MLP neurons of a small language model. Each row is named by its layer, matrix (down: output weights) and neuron, and shows model dimensions 0-127. Each number is 128 + 24 x the weight over its row's rms, rounded and kept within 0 to 255. Numbers have three digits each. A neuron's up and down rows have the sign that makes its largest values positive.
A block is one neuron, or neurons of one layer that tend to fire together. Before each block is what it responds to, as a language model described it from the Wikipedia text at the highest values.

Description: Short "an"-type pieces
L3.down85:076152163176105140115119158145135128131095114140101105118138116160112166165102152134123149176102145155114124087119098123117111093149131118115129157133129124132106139173152160142151110115159111129143166127099126108124150098156130087154104163154063155124078147125133136114114152164108140113103131136126108061097116153118120108111120109138138142112086151082136118131154128109080165138121

Description: Second digit in numbers
L3.down158:116110120137098120141156099128096164118130122125161091077157159137109135075180166121114139144179144112145101114121118106133167140184149121137154086175175142078127142145120140124106128126142156142108117132112125134114143153101084097136084082137097111137128141133066090110149108123169152188132127139148133145109141116134100181061152149137109126128199109143148129115177147145103152127169

Description: Word-initial letter a
L8.down126:137147116123151076158125129119166129131129121108114151109132171140139074098158155121098123123119143095110117121131154156103161140176140111192135156142117075104152128163093142157152120109090131151099106148129157157149125138170143127133104109147102153113166098143110067126171140135135120148115155112118137139126118130138184172152161061154126178162123171146109134134089105110122149127106
L8.down128:125078113125105114131176103156119132140135116116139132094084055153118156132105072134141083125133146122099152128120091117093136131126117129117149123133130132145120136134172130091125142148137143109129143118114125089099122092135161122123119138118145171127141098163159135116096134172131141134134132160091123113143090111077129131131149147142115065109159141135130133169158097142173142115124
L8.down138:108140118166115155117130127096125131105111130119166144143127141123156113135125121108126127179118146127137134114104102177158138085089141046143082130161092137114132089123113126122165157142109117142150088121114147122152171129140081108146129122134137139116152140158091127121160103056120124142123136126131154194121102172122181129105127138117127145107158122126146122111139089118140095151158
L8.down342:127106146096165131133167130157137111170136116191169147156132140129118119108137096132135132071140130108126088110152143141121132121201129095113137118139122168164101163103136116107103126125094130133117117118153150160181109156111127112123132133089137081114092115141077121184140153142141145133161171114088171142122151115099112123121101150092124162154161133151145102130163151119138159162111
L8.down787:155150123141104146087146122110132117100100124101141139129135146141146128110096104100133154149096145106131093130136096169142170122103124145128120127147137138135150179100175107121172156117142114108119156149126150099104129143108151094087093134169125169127098158098119132124166101165114129136086156104105113142154081130098155107122128133122089098151140139135137125182198161120158103129095
L8.down1031:150105128124114129117108179116142136087112133129131122103140076116135071069164105096149139114152158135102116138093111129066101126133108131142126131099130111145129148109131093126107165128083125144133092129155120102144194099159151121092112113143132132118133141161117118094084137104126100129148123168091106131077135140108168105129136111130099148159081142107096130126126148175135143134117
L8.down1459:124131152108130122121120122101121134157157114128108101123130097095128137168121139130159135178076125134131072160147107090128127126159071164137166113110118130125125129100152138098130158172123138153134128178142141134092157114122109113093156145128113125105150111109144078150149108120153120158113144095141132148148150113147154126132115134111122119124126113165133095113142142120133125093133
L8.down1487:102098120158156130131176091123119147132124159117135117125178130103139169164179161117186121144197137213113119168081168096140144126153160119131132127103094106156156133152104108147123177106128087161133126140139178136139078133104107072138118109117090162152155111127112173177096133163110140170118147120141128110130150127090138106112111184151113145140122124121120146146153117147129140069122

Description: Mid-word c/ct fragments
L3.down941:134149131158173130139155141130054108097114109139145119109110130077119124173119134102152153111126120108160139124166163131164127096122119126105143108104162131140109146148132139105084164113121123143178124124112121126161124188132133096121119117169126093143086180170118116097135138134138111103120078128140117147104132147130139081174147170159128092117100156114122102179140103103113126114142

Description: Mid-word fragment pieces
L7.down6:083116137134142151132165122138168107141100144144107134100141153132083160167132158146123127117143114151178126136148142151127143138123148108133163099081150104100119177109112142129134128121094095140133128145176150124146099115137130125095123160140067083128132128129168119144136142134145149135098131091125145055151068148139154164146100104113128137157174116131140192103123068104140107175114
L7.down426:182119094109145144113116148144108144126137090115095125128094119125132100134125135168150124138126119148112113097112083082108137128144088136159149079164095079109127139108100121131107092141122129126150138128115166141106108153152118106163088131178122111165135151132131123109165115110125119123074134140129111091092133146119122099155110124116122145079188164120127134143146088163133155111133
L7.down454:154104112076093147125080140122112102126109112132153112125114106137122144120138186149133092112140142124104122148119132156097106115119118153124096153144102101118100161144123097118158132120167162124156147115114139134135156164163142141149151140123087139091122084165153135140132120118103105135104119125114112124148076088112121180103115160156140138107141120109115118129113108153111123132103
L7.down537:121145087119111144132148146124136129171106132116141103144084098113069109117143108146120131110159115109175122137169117124104139104154131134109178087118109114100137086107140106093111124101134142138149175126125120114132081131142152097113141113144130143145100112110148139097121150173144137114079100129147162138165129169142155121155131096125128116157161116171123116103129165133102133090155
L7.down633:145122166163144092124150125133134151151108154155136153102109120135105111155101113119122136128125102145123158129120135081125086092112157144129108101146121143146116170083160145114086118123116102156119117120091150150161141124102097165062098153125119129144134135163151150142109134091131133140086137132139151141151127118138159162126132167153120102114082118079185146174108089111185171157142
L7.down651:092154130111134122158181094140157155161136149093134119155182144120163109114100129129113153156154106120129113149170130151099147151100158115082120130176084160099137154210139109131095119163155155129140096129136110197118135103142126108145132138204112161117122129152136144146102142143101114141142113113145143095144140134108085158133180088125145161123145170131151124154077165123108139131132
L7.down1319:177113110141083128107115147133120141094135176148113155162107118115109134140150117115110111136154089139117139150143096154174069144117137131154182146085206129158143115131146117106130096128131119139108079121107091108127131091078125099126143111098128125128151087116122162157053094159135159161154133136095128108124108133162157096124121199101144134127105183164136119131118093125119100131169
L7.down1414:096167126136147092177113128112161129178120079087138102153136149095143145116147140122146118096148071148148150112125152176094102166123129091103117088162140113163128142119131166167112113124112127147122103072103140148122080117121089128164051174121102150103106121169160110124127139117133158095152144144112137113076166137141154104097134107130147151108128114117106157126159122110139139119102

Description: Word-completing suffix pieces
L3.down570:131132158118157129108137124141168092118134130083123112144118083132100095155125097129143131150169146173125146157125125121184132110118146102139110118121117152167178091094106123136121125100125118125095092108133152156137142133091171133138143111095109118114084144091156120125065133087105143084134151115166154126094098141150109116108104112104128146115151081144119108109115130157141151131118

Description: Count number digits
L8.down5:128106129124127145152115140160127091140165149147117149156141131131069131119121135146153136109130164147104091160150146156119098170138135113108061151123099147115161104112107126100148092137141131138160129127103169117167130125153086107161118156142112139126168133145129128131035145117113137158232098115156123142121147125120123145110132103153123099111204083123147135100167104128130150142114
L8.down240:149125127121132112151097096116172156091115151134117132117133115139128097140131123155129074150087122105088112098132133151098127124099143123143142177102153100148090151135134118123119121166131151106101125137119137094133141133124075107149110091104157102100141151116093136163122144110068137120136110107153126131107120127145119188164110172136160140112141140148140140074127118130100091104143
L8.down472:147150121141169145140126134145127144086141130155097149150120157134108116132078107144171152118130112145158129136076107104080128132133120142118169129134105112122108124146149125103135132133134098136166159170092138114158145131157126101127128108151156147118124100132107146147152121170128124125087119077136146196125149118157110114122121132087111102114113083163134132111152166134100135134123
L8.down530:121116119152073162159137125117106100166123113097144087094073128088131119100090184183133151119122124137164106121117112133089116119117100167149146148112126112157134121096119176159113121109149113131121090125127130125154122126154142123094124147117135119109122115133136152125052116129119132159165167156142109108118156144128141113134110092142091126099115111132094111147148142126122138105128
L8.down691:171147147130107132094151147112179101140169071154161127137122106095131107148115114114143150125129156158121155170120158158124128172131115113131162131071079106127114155144129100134145160128128086111166106176118157122151109146102154141090142158114091137144162131129106147118114168148128170133174112135141151113098126120118102119196106102104141111160132115067096110177117145160156168160118
L8.down743:125119153148165158135126152126150097114077127151116138134105119143117117165105115121144144056168104122107112142152169109136143124142118121146175109163121114118101126118121149110102108088096117133157124111147130098110135131165109102117114117114117197130155154117160118144116128146177135084126112115134123119136109130147106136115098155095091093121109105124132119108153109163139128154104
L8.down1199:107110123125088127111128111158110123122142155132122108137135137136076170122101130171128176135157142150161103122149109159112117118155154188098139122126158156194153149117127170116151105130109100114154130093089142118089112129116143121131164134091116131141116141131137167163064088138140163171130092131114099098142126125147106137109136121126151136111162103164117146119143126181113136126121
L8.down1448:107094146111164135163128117159163136098126151123117175164125123153161133155156115163169117106099112121120137100093148124153173121151172130104117155109123109116132110128144126142125096135084107127173108141075137146150107133154116136132112119086189107117137110169143147143069104091101106113127114111149123172146164110122129102121121110143162111137119099144136123126156165117148139144163

Description: Indefinite article "an"
L7.down283:104078092131131104130119113127122127159158106145144163137128140120143102128160131153097106137091128075146108105134151187113140143083139170166127133135111145145113144109151111151158140129084107174139134131121152171111135155158117162162157168134106116115147140111116128190107138143114162114131141139148163153112126122094128127130174127175124141116077152129110124108093104114134125095108
L7.down467:089113120117136145122140156107144096117159123135130152156157129140115130130132112134126112124148120143120137148198106134125117115172134112129124099151124173141130090121104134090104169158099099157112179106101130113111131140121129110172125096146091095134053098135130123144101164145141149151166086158130105140123190107109154145150147108106138102129145141152140105109108131128145091141115
L7.down526:121098143101124155111117137153147090100122078146146142123127101165137114133114090087131137113124128127110116104104113107159126136105142103097142128145119128155115110141140079142113132107142145152147198158161126104129160166132133168164124123137082117156135136152122127128108083129088096091128142150132168102121140114096166141132120127147130090129166131126162106127136118103162145168125
L7.down723:102176116145053130106105126093115124128133139114126152131138143121150105116098134132097156135128105131104077138134094156190137142100104128161124107094099157118122109131131120066150127119128128118102108077143154113148124156136101120138086133146124166101110143146100185140107118093147146157066137105095110118143117113119176147118122128141130121105130156099103121148144094162099148143123
L7.down821:127130109131141129145141111157114095113143132133171125153109141099134082129141096156132126117130109130129130090125158142104061115130098080120122112141156092140124089165173081103131117120122120103122146143129152160140110082083130135140144092136102129111168124141188143099132109131129122121104140152129148109107139124114114111117130127134130187103132147151138138117142150168137137118068
L7.down1046:126156149138074125119126149082155085107158168071140157146125120157161172092119135138156123148190092124170097142127144163094142121139119140152123145144110120106144125081123131090128175089109115132144151126128093118092147126124139194095090080142159140126123149185084130076110153116150091117102168136138115146126150146099143097112125119130142121171105120141141146080148127119157099129159
L7.down1092:142103146163129081087150113122117117103136145126128110152115161120138106169164136149148104131123137147158122137179187083135094152117155144143136144097114165096099127113085097120142105141135117114108144167116132097086111120167132137188126103116122142134141153129139129080102153116102112110116139119147148132156141160156135135088114088116097141126155094120142152092189105119120113140096
L7.down1329:129094168145140127122117109125108115103121090113145111140179157175099144139133125117105127153165142093126166131134117127151093117107147119106130152125080132112137084161156145182128094130109140146140127099142103132121144124108157158176108117166152112126132144143128120132106139205123164096167149160134124137169106091132113137088114131136128074104091164127125087124145107186112147164140

Description: Later digits in numbers
L7.down619:109134129114153132135105092133122106128144162146127104155159143112163086153126125178144103136125157151166155165138123152111160153135117116140109128149151120119120110106158143120120148138202130158128133100131092157126069117146141179114119153128117134125137108160139069133192110111153130122114112105137105128122104180125093140084122133159116133101137073138099141115122139147148092104131
L7.down703:107126098152174108153175110093128147150114086097135118127128142088162096156143191097080141125078145122125117152075142109118140189152154114117111100093130154103144151132118134132081188113105140109116138156162152173125105088160122107089154118129119106119169139155130133127188164130191102157125129108157115147120145145127109146162106117136116090147125133137147131084109133127148067185128
L7.down907:134117137144137101120061114133164103115145135156119126145146155134113125157134107156150074123135122097121135116116108070077117125123135109106094165158149142148120080131128123166116096127140145128107147142128125152084141094144132106128127134158146128129167147113148112151096141162114119097170143079121093119127098129111144167105146148162149134125129125183165156144142107137167118136109
L7.down955:101137126143135193113127149133125132141165144153125119127157173160113119112121112147124102111115166164132109150152139120175127129120110091124078140098127138153118148147144112125136129138088147134124129119165104128171140123132150111170122111168145138153078108127106091145120127138129136094132083152151136138116090102126133116121129153116134120089122107123141128125101107112123157101096
L7.down977:109174134151128147112170115122140165143152103112172125145125182128118133117146111135140123129101112131091135155160152143061167155129144126102107125120155099137118118096176136100139117135140083129060120126120115132143134132137132131150121133105168125147091128113108130160135102132111107172105119118103142152154118109155100106182129135130180139109134154144123155095157127121150099072151
L7.down1069:143139155151116182168156086161150134162141133134172163104174104152119129136103133150165112124121117117144138169133125114124112117124146134111128132154118137120132147122106111132156111149085061122136080135131112071141168123066149132155133129113127118103060151118126113164092102169143154149109102145122142100111152155108125127112132145103117219135157083157138134113146121144098136113097
L7.down1233:122077077170144156137151085131154134074093157108125139139122148151172131113113080156125126110150149140094130119135159155126107148148132098132128136109187122154143153099141139094139123120122110120137134137131081123138134103110141102145094139208132155134138134085138109082092097126099094096130132118143104139095088106119135149121101150159162150110134126169169107118094124121090108123112
L7.down1408:143138147128147125170149117174147100163158146152127129120142102124120110112125121104084115121108155084141130088133144140116160100125117079124117122146128187085143122105146162120104124120096110165185137109099137114089121130122144139133129122151168090137133139109149115129105160098144155153070113110119152184098115147175073078129086088135141139112125120129135124115118162107117132146096

Description: Preposition after verbs
L7.down493:139107134133127155151139113089092096120144093121079093098123115138140124152095134073136153116126133122099110109146136127143113130123123134149175138132142142140159105135104110150133104133128142134148134109088112134108108158152125125147169150175127125107119094138128147081070145117101116138144163127150136157164123118141138102121151121168115091128111177139165119159161143160160130118110
L7.down559:155147097136145127123123151153153094102128096126124180148125121141108102115143127167145101122162085135093120124152058114145118128127141144134144165156119128065136134139122137156112128111104101162088140137134115126152086138140125136108150196144089133092115166181130119136092116145124137155156133132119153120190143106151137122121105137154122156131126145153145146137119158113135116120150
L7.down876:137169083118101111161094159133119143159117125142122140130115109134151135154115127133104151131146107105150144120147157139144126155147111126119124160147151113126165132130102142163126123171154153140148091092136128163179111088082106131114138108157133122081158076122115156148117100148153156110205102146166156121093140150156168108156114094110078142115131152104109089104115167120136133146137
L7.down910:110126107108124151120130125178172127167103130159154150140096104114114130157143118136172120104129143128157134091150131137102124142124148096162132092145130173100149067154062114072137114165106163142105154094122153123146073129114108124105146133114124126139111121095117170121136116163123132130169172161132147112124149160129117121162159102188163151068107141121141115094107140137119134164106
L7.down958:127150128129181105080131156089149117093194142128138116121129080110110108129161086141098139145156106106160126134125148141099127126097117138118157177107121134130149141144148143135108086136142154100159129144149104156148053159116111120129139173139105132122097159101116157109104150148109136144153120099135128132121122132195106137186115145137128125136120070156139119121167137124122142148155
L7.down1229:130113122127107110126090100181162097131115123154135121153165109135113149125107126190146137100147125152156137166108131103127119132117091151106143107135132129125123125101149200116119065119150115161098121112142175113142098120161096132157131154086130123067076137141099116138134147166107106151149135105092119130127110128141121120119149128122150098125086139109143141084119121140138139145105
L7.down1249:157106085115118125133111144185141141144138135097130093159101132120109152167129100163121131102116117148121138171158130122120129145110132146110128153126133118130157129139109117086119113106153174103121138141101107124115142115134083130140154150099114177105138136120131135150105131159144133074153122141138143077159110162137150138142134121133124140089104175084090103114093141145131129138097
L7.down1456:141070128154139116054128123143127050141120107109103139111139105139144154148124139122110124126125169148092104177095153091149121136126167109126164153122123139102116147106155103154159145135122164089122103124111100126089129123127111107116138150118141139149123137132131062171146079127139112138084086134127140121137123135154178094131140149124117121130118139109173135106170108119146153115146

Description: Infinitive marker "to"
L8.down199:174147159153110123103121143124138098126096176139149158126110108138147152143157151195130154148148092114121148125106132111115134118144151136153110163160129106139119172138134136112125119081142104139131163154119117064178149144115136120087143125168127167112115140166074122137073065107119094149156115106164098146116093118107188096107112115117150103127141117131126125113173116118159134102116
L8.down367:136119147107120098143128089153081110126127119146096144129072136170112066158156115101063129096160138134144152137131135110106141086104134136115113131123140091151119142151103091159148121155153144121129132127123148150113118114120114166102117152161118119103130097129138153124110131119118146120114068123171137129116062103159147089110125130144128133209084120142096135179143101153117137160093
L8.down1013:110127147135077133155103088123147116088112120129128157111162127141131122156133129153101102169132129170152152101150143099115120163072125139116143135155051147108112146135172147138091125124125124142121110148159093139097114123156126112153143151140120141135112141113105140102102135158111124069090119121129130114157113112114131128150111126159163108107098104115182137157152109101170133125132
L8.down1180:065107129137110090128134158144146134124090129141142200154143118145118148130130127121124123114136123117175120113164122121134115149108115133112136123115096116133121134145102124163106089093154137147147114177117112140117056129122138132096147152088092048116123127086128126113107115114109090113075114087189156151139123136144147137162117146152158145155128156124126132135140112172167147150150
L8.down1255:152140134121089067151156122113165167140139172140137128092143130113118143145136111124119105139156141139151190119119159135097141122117153131127156156137140091135111147110132126116133126114121154125116143115143155185120147110162118137162144097126099154129137120120110126108164097111138101119088170131130104107161133133149099117101129121119079140094133092132108117107111096144105103138115
L8.down1340:118127145129139096122089101122149134102114110134132096136170094098178142116154140156157114131093127086113125125104139156121160116164146170166180092066100145145154147155120118118136111109091131147098119100193135120094166100120146176126129149141129121138122108145089124157111095138163143096084136108115078128130153126132134107152164171137157105128162116100120111159117092147121128156136
L8.down1353:131132105106117155119118125099114159086147092116109130116116133109127142126161160113093162124115099173143145135107117112113092107152137098109163143103178099165098156128139113110148118145139179086152139112146138136101150136117095139145114108114125150159121142119138127155146115141109120074128111130143159106098128139095122141146138115121133100137103097136104112087157119130146173123138
L8.down1486:128144167152119063136133106116094156139164133163112121110132124071095150096095164132127132115121145108102122100065117135142103140132133074207144117137104081190110133153166131130151145119133144118129052075092147100111097138163143128114107125131102099090120151108145126166112162115172132114184133118118108140147101121111116128132133099140148128142117112125081125105122123146112157127129

Description: Fixed-collocation prepositions
L7.down227:115127116112127154171084132130121163126144088130124124182128188136122144144150108140120145117166136127136161097147142085170090118072149098149125125150128139121122138129148146095125112097088136152155143108136110116140145117124134153130110105138142128145126129118173091169033142117132137130164176144122132111153103164118126075117099132100115144121159183132147139175139126137152124140132
L7.down359:149136136122115139140095155164141137139111095132134099111109098127135145122109153140095157115120138121135153119055113080121124135136111116168112098140130143138096145154067121104126111119118124131127141165155115097119131161110120143127144115128092148168133054103124159091083147107100112161146144134129145128120126129153098133062103111122081127146142152156127182146115147130164101145090
L7.down441:153165135099097162173128146130130120131151139102127121092155124112088091156115144128154131108160141135138135115085130087108089165153155098095108114142099136121110159157148125088141121091098105163108115159144134127154078126124147111126157098181134121120133135101130140120086125091127160136174141107144130100127133163177150156117117131128145121114149107072131136089123146109114114123160
L7.down443:161101162118076152135097106122161129119116139174148113139094088098119163138140098126124129112108103133152144130159123096107083076127082107136130165160110128139139105123148121115125151150106145144117120134109138118122107128078130099099141142123105151101144107171150111120090126148169107152149129120107145147119068121143136104154072102149117133125126182153129116131127181147180107159131
L7.down496:126095140150136123084104160128116145101099087096155114145123069157130086096117092088120135175119130127148121093127164117137103076156134171102141131135117170163109102089124138172133127170095145090134159098101132121096115152145149124120140167170131132165125128068110154142102117135122181159176132121164086123112146116140134114166124147136126133132139142144127116124118173079128180147110
L7.down685:098120145147112142149113126150129137143145096160183062144093120114134154146117096153087185091121112146148106129157118152116138122131109119130170139127110098112147168138132119123082169125083125171111116154153127096125142111127169103116107158131147143166106146180108113150109135106128134114123151124092116098148133105161141164075155179134130128117117152135089178192127138123141151146101
L7.down1016:089154156095186119127159165158135150115089093120132098131134110161122148148120107146141103151097147106143125080083133125113137134112131084095113122118091116142142103149129130116112142144161099180147144121132102145126108135131088136175142137159149118088110134118096165129169124136133096123137144130125140125167150148177119149117128156130168145137181129130112153128150163126105144103113
L7.down1370:155134127138169142104102153158126093160117138158126117131119094098155128137139139151122126094131157158119149122143112104106127076127111086167124117158053129141125091131121151142129145121112125125094076143153114116155151115128126130145131135181094101129135091085073106123064157080114105083164136088140147134135097165137125139107131106108114162117093081127139148176150137122128118141143

Description: Continuations after "as"
L8.down26:120124149082111124131089065125120096115103135116109134154144138110090124167089174134121094141140101140173172122106102124130112082154124124149125097110126109156120102126107139155148141145118067153120139126121141146147116117104145115126148112096145131099144113152108088153148145167089142081159123122137132138163165106128101116117122187124113108125154127151124127173132133098094126128174
L8.down295:138144138134122115171175129149153116113144125114146139108141116143119114130156124143127099113107124149202093170148109106125123124181144150123149128129103141153111144153146081116116155111177102122153147119147148120120103151139142112121114114131084106127151164124092133120112155133123125129122133095123062103155138132083120135106160136162136157091123110125148149126116108179120090107145
L8.down682:117103098117112120105136101147132123109107103158141133112109107127097150143149128106098148136101136136156128121095087120136118165114128143133139083153149110137116096161125127133190127117144131100110117113152137083118087158164115139141157094133134139116134115094161134139190115138130143154142170116133121081187181158153098113088070165164160128083108131138142103087110107123109162121146
L8.down723:154144125098154130147103136107144131067133122103065168149174126118142150124145125144128076123142122130182162136142149127087121137109172125107128148100155128155130112145140117138113071141114179152128151144161139172119110128137115103107148118143087104139100099090124157157076100154155127141110126134106149128153125122137178104163161133149146158113113113117097156124120114146145122126125
L8.down955:172119145106124117151170141157087162119127138150103167124082110128116100107104095137140109091125147140131154096104136097079104181128144146129096140110118124166146091130113108117093095118131159150136110129110105143109127127110115117155123100108127124150103143113099118174112143130101170133088140093163115164135122153147089137158162177153120161129107118134112119178132137158099092094152
L8.down989:161146100105125123142113118153101139140117204135113108125109125116144177131152097154123132103117142092139121099128146136115144135149141151128115142099082097144147134162096123180116085111106156158101120148117171087144109129082179087148077108126111097128098106166128135154146149082139113141097097146116121117041140115155157158098144169143163139141112116104119163112098099127165096161115
L8.down1040:116111108052102144107130071136159138125130140112126116117101133123157118112079129076135097165140180143101158144099152138149113149129181147102146147106159101146083111133124148125098079099109129114113079136099155161104140099115143136113138107165136118123105136153159135144108131098146147141167163174108142129096130143140123152119121115128149136147096135106113102127125106092125124157184
L8.down1491:128122139114136156128114115129135079127149168149122157130124132112160098115152110135159101147116107088104110149153136115139089102112142086080108184136120146127138118115143064144102126084129136169121134097138110160118141118094105078133121139139119103105139121136101122139147081139135130118113127151129075148111087184136151192143145113136150192163154157116140108107154144133177115146111